MLP neurons of a small language model. Each row is named by its layer, matrix (gate and up: input weights) and neuron, and shows model dimensions 64-191. Each number is 128 + 24 x the weight over its row's rms, rounded and kept within 0 to 255. A neuron's up and down rows have the sign that makes its largest values positive.
After each neuron's rows is what it responds to, as a language model described it from the Wikipedia text at the highest values.

L7.gate2 [110 140 111 133 144 168  86 133 100 134  93 103 154 147  73 148 145 128 119 131 118 112 122 104 126 104 122 153 105 108  97 137  98 124 144 131 120 111 144 130 146 138 134 111 147 118 148 134 120 168 150 124 140 155 129 162 101 145 143 143 103  94  96 151 106 146 102 119  81 169 157 105 139 119 127 159 132 128  98 101 104  46 152 118 128 161 130 109 106 128 132  90 171 114 101 134 133 147 101 108  97  91 121 120 139 140 129 196 125 133 111 147 142 109 108 141 128 114 107 116 140 118 153 119 163 124 136 135]
L7.up2 [125 151 117  91 111 136 147 148 164 111 110 144 158 139 126 163 174 124 140 160 131 141 139 106 119 120  77 116 115 111 125 152 107 150 169 145 128 149 124 141 128 140  96 173 174 165 165 123 149 100 142 120 118 137  89 125 144 134 151 147 137 109  78 114 142 131 143 129 129 141 124  97 137 120 134 133 110 164 183 111  94 137 158 139 132 118 135 109 137 107 136 122 124 152 116 116 116 109 104 136 148 165 151 164 116 159  96 118 140 148 130 128 138  84 172 106 113 111 138 114 117  67 143 100 162  79 112 101]
Responds to: Mid-word name fragments

L6.gate1037 [161 102 112 105 137 124  90 122  94 113 154 121 100  98 121 104 161 132  90 109 132  99 130 111  98  93 102 164 114  78 138 105 132 114 115 154 117 116 112 100 144 113 122  87 197 119 126 181  97 135  83 101 157 122  64 135 122 134 149 117 149 110 138 142 104 133  89 141 155 162  75 127 157 116 129  94 164  77 150 165 108 134 146 123  43 106 128 145 143 135 138 136 135 133  95 149 115 132  90 129 134  83 135 108  81 116 120 134 123 124 129 112 142 119 172 164 110 116 159 142 112 132 120 139 105 139 102 141]
L6.up1037 [149 104 128 133  97 185 126 136 161 140 104  84  88 113 153 150 102 136 131 182 101 150 118 151 132 130 163 138 114  92 152 114  96 137 126 132  94 118 155 160 166 137 135 108 123 146 115 149 147 138 153 143  86 167 102 137 106 117 110 123 183 112  85 149  68  89 132 140 133 162 125 142 106 187 147 159 107 152 132 136 165 143 108 138 129 125 126 136 124  66 157 114 167 119 118 130 106 106 151 135 113 132 110 157 141  94 119 118 112 101 126 143  94 122 130  92  98 161 111  86 153 125 126 124 156  87 148 106]
Responds to: Coordinating conjunction "and"/"or"

L7.gate1434 [103 127 140 120 132 159 151 121 180 101 144 109 142 138 103 125  75 152 121 106  96  82 103 158 123 129 111  63 161 139 124 145 128 134 141 134 113 204 174 131 126 153 119 117 145 143 142 124 133 111 129  98 110 110 144 177 174 138 133 134 115 145 133 136 130 153 148 104  87 146  93  98 135  94 137 150 130 154 143 104 145 130  91 104 126  93 113 172 107 143 107 166 168 143 168 121 139 115 148 124 102 104 135 130 117  97 118 141 120 144 162  89 156  95 122 113 178 116 120 135 145 123 158 139 156 110 133 111]
L7.up1434 [142 127 171 134 158 126 116 124 115 166 145 112 100 126 114 155 119  97 117 125 112 104 149 155 140 107 112 154 165 148 128 150 123 144 186 116 127 115 107 149 119 136 122 108 148 160 120 155 140 165 112 158  72  86 163 121 164 130 118 122 160 163 148 132 134 103 140 132 105 107 145 120 129 136 141 150  98 135 115 106 140  96 107  90 100 131 119 106 167 114 161 109 125 140 152 134 122 148 118 124 102  85 126 144 122 122 113 154  96 134 109  78 140 107  78 145  99 107 102 126 123 131 136 127 111 141 147 154]
Responds to: Anaphoric definite nouns

L6.gate1255 [137 123 140  87 103 121 118 155 136 128 158 117 161 117 150  95 110 107 137  94 119 129 133 119 155 150 166 105 128 104 183 117 121 118 130 122 103 107 130 197 127 125 137 128 149  92 101 117 145 129 126 138 106 144 133 118  90  84 151 121 184 147 119  68 126  84 101 122  78 119 126 108 131 124 171 130 157 106 185 131  92 152 129 136 147 101 155 184  79 112  86 116 121 155 111  85 149 107 169 124 129  94 149 141 150 137 108  76 113  90 126 114 122 125 120 154  93 152 133  92  94 138 119 138  83 150  63 120]
L6.up1255 [177  78 152 155 123  96 145 130 121 186 133 131 119 116 158 115 123 104 119  84 131 103 155 108 112 156 127 150 118 139 130 132 132 103 132  84 149 117 151 121 132 109 141 101 142 144 103  99 130 146 133 120 134 112 141 165 141 102 124 106 179 117 102 135 116 153 100 133 119 134  89  88 128  87 137 133 118 127 165 154 140  76 162 116 130  69  93 158 126 107 169 152 135 110 150 163 163 127 107 116  79  98 132 121 100 142 112 130 110 167 173 139 124 153 108  92 159 160 137 152 141 127 129  97 145 142  88 113]
Responds to: Name fragments and table pipes

L5.gate1249 [144 109 125 126 158 142 134 132 117 130 101 129 138 107 144  99 129 134 118 154 137 131 136 119 126 159  90 102 146  91 131 111 165 137 173 130 104 113 145 111 133 161 108 164  86 111 101 132 135 123  85 117 125 135 133 152  72 110 133 137 181 154 132 141 157 102  94 111 134 123  85 134 124 121 132 119  97 150 119 114 145 144 150 155 146 111 113 101 126 162 164 130 125 170 124  86 116 135 125 128 111 160 125 124 103 130 130 125 121 129 157 146 144 139 129 160 160 136 161 112 110 139 100 119 123  97  84 110]
L5.up1249 [ 97 139 117 100 132 184 180  86 138 145 110 101  90 135 128 130 153 116 121 103 114  96 132 122 121 107 177 129 125 129 125 103 101 166 123 103 113 119  75 139 110 124 115 149 144 138 108 202 154 131 118 139  93 107  94  79 123 159 152 139 117 132 106 146 142 120 119 129 164 192 143 100 201 141 144 116 133 109  90 104 152 129 128 120 112 165 149 142 140 141 115 117  88 135 114  99 119 127 111 126 152 125  96  93 118 107  73 119 139 135 121 109 135 126 167 118 155 126 145 141 153  91 123 114 137  96  93 106]
Responds to: Mid-name word fragments

L5.gate288 [ 77 128 108 141 142 103 152 125 147  97 121 138 154 126  97  88 144 138 115 141 186  97 124 154 124 137 136 148 127 151 115 116 109 159 126 104 132 147 124  74 154  90 198 133  80 124 105 133 160 142 146 143 106  96 105 137 132 116 149 132 142 133 110 169 143 149  96 114 140 166  91 136  93 144 104 113 128  93 141 136 127 127 114 109 140 134  72 147 199 109 122 154 141 165 114 140 144  78 123 184  94 136  89  73  74 116  84 116 123 121  93 141 113 158 154 146 170 147 157  86 140  98  88 126 134 179  98 107]
L5.up288 [168 125 144 106 138 133 159 100 118 120 125  95 106 101 139 110 143 145  85 116  86 127 151 129 117 138  90 130  99 125 118 141 127 111 139 143 134 138  79 135 104 135 151 116 159 126 110 123 120 162 156 136 173 133 110 116 103 138 113 154 103 108 119  92 121  81 142 111 129 149 141 114 150 160 124 123 126 127 175 135 132 137 170 115 146 142 154  94 113 111  88 116 126 120 102  78 126 109 126 141  90 121 124 154 172 118 162 145  87 113 111 113 129 102 135 120  79  87 105 101 129 161 160 162 137 142 120 112]
Responds to: List-final conjunction

L6.gate125 [113  89 127 191 127 140 146  92 164 120 132 142 167 115 101 104 140 138 132 150 124 126 144 146 186 147 113 127 156 129 117 136 125 145 153  93 149 145 181 122  67 188 119  98 141 150 111 140 145 154 120 150 148 165 141 138 147  97 103 139 137 106 152 140 167 131 144 124 125 121 137 137 126 108 135 119 120 149 115  87  86 122 105 100  96 133 113 151  99 108 153 116 144 134 128 144 105 137  82 111 128  97 111 176 147  98 149 123  93 128 196 121 141 138  69 131 138  83 123 113 103 124 124 166 124 142 151  98]
L6.up125 [131 132 153 169 108 104  86  98 154 138 119 105 140 104 110 117 127 120 123 148 140 132 180 120 104  74 133 147 129  95  96 147 119 102 144 122 114 142 128  98 109 174 136  90 129 157 146 124 150 117 147 135 142 151  98 154 156 108 159 175 158 144 148 130 143 160 149 117 108  88 129 110 113 106 149 166 135  96  66 147  99  93 124  94 138 133 127 131 162 169 142 128 142 150 155 125 123 161 114 140 136  95 153 164 135 115 123 137 110 139 147  80 147 132  99 156 140  95 140  92  81  74 110 141 129 141 151 109]
Responds to: Anaphoric determiners after prepositions

L6.gate247 [134 130 107 151 112 112 141 114 118 124 149  66 153 162 135 149 145  99 174 140 105  75 118 117  98 124 109 105 106  80 117 157 175 113 189 145 113 146 140 126 171  96 117 147 175 126 140 127 109 116 121 100 142 127 148 176 129 114 158 148  89 140 138  73 146 133 143 182 138 129  86 141 162  81 147 155 121 113  79 151  92 165 144 125 118 153 109 132 105 168 157 113 165 146 140 129 115 127 135 147 163 118  97 153 151 107 162 116 146 105 103 124 138 126 150 142 131 134 172 125 157  78 172 111 139 164  86 100]
L6.up247 [162 134 137 149 171 116 153 156 151 105 102 106 151 109 122 119 107 104 159 111 142 185 141 129  95 109 161  86 131  99 132 146 145 107 148 125  78 154 136 127  95  86 167 100 167 106 101 130 116 112 142 155 102 146 127 183 118 142  90 120 122 106 117 137 141  99 144 151 113 115 131 144 131 195 143 166  78 146 112 126 112 126 149 107 115 132  91 109 136  76 161  85 115 170 138 114  69 102 113 101 111 130 147 133 129 107 139 145  79 158  77 128 119  97 135 113 158 118 138 123 104  98  97 137 169  88 102  94]
Responds to: Mid-word continuation pieces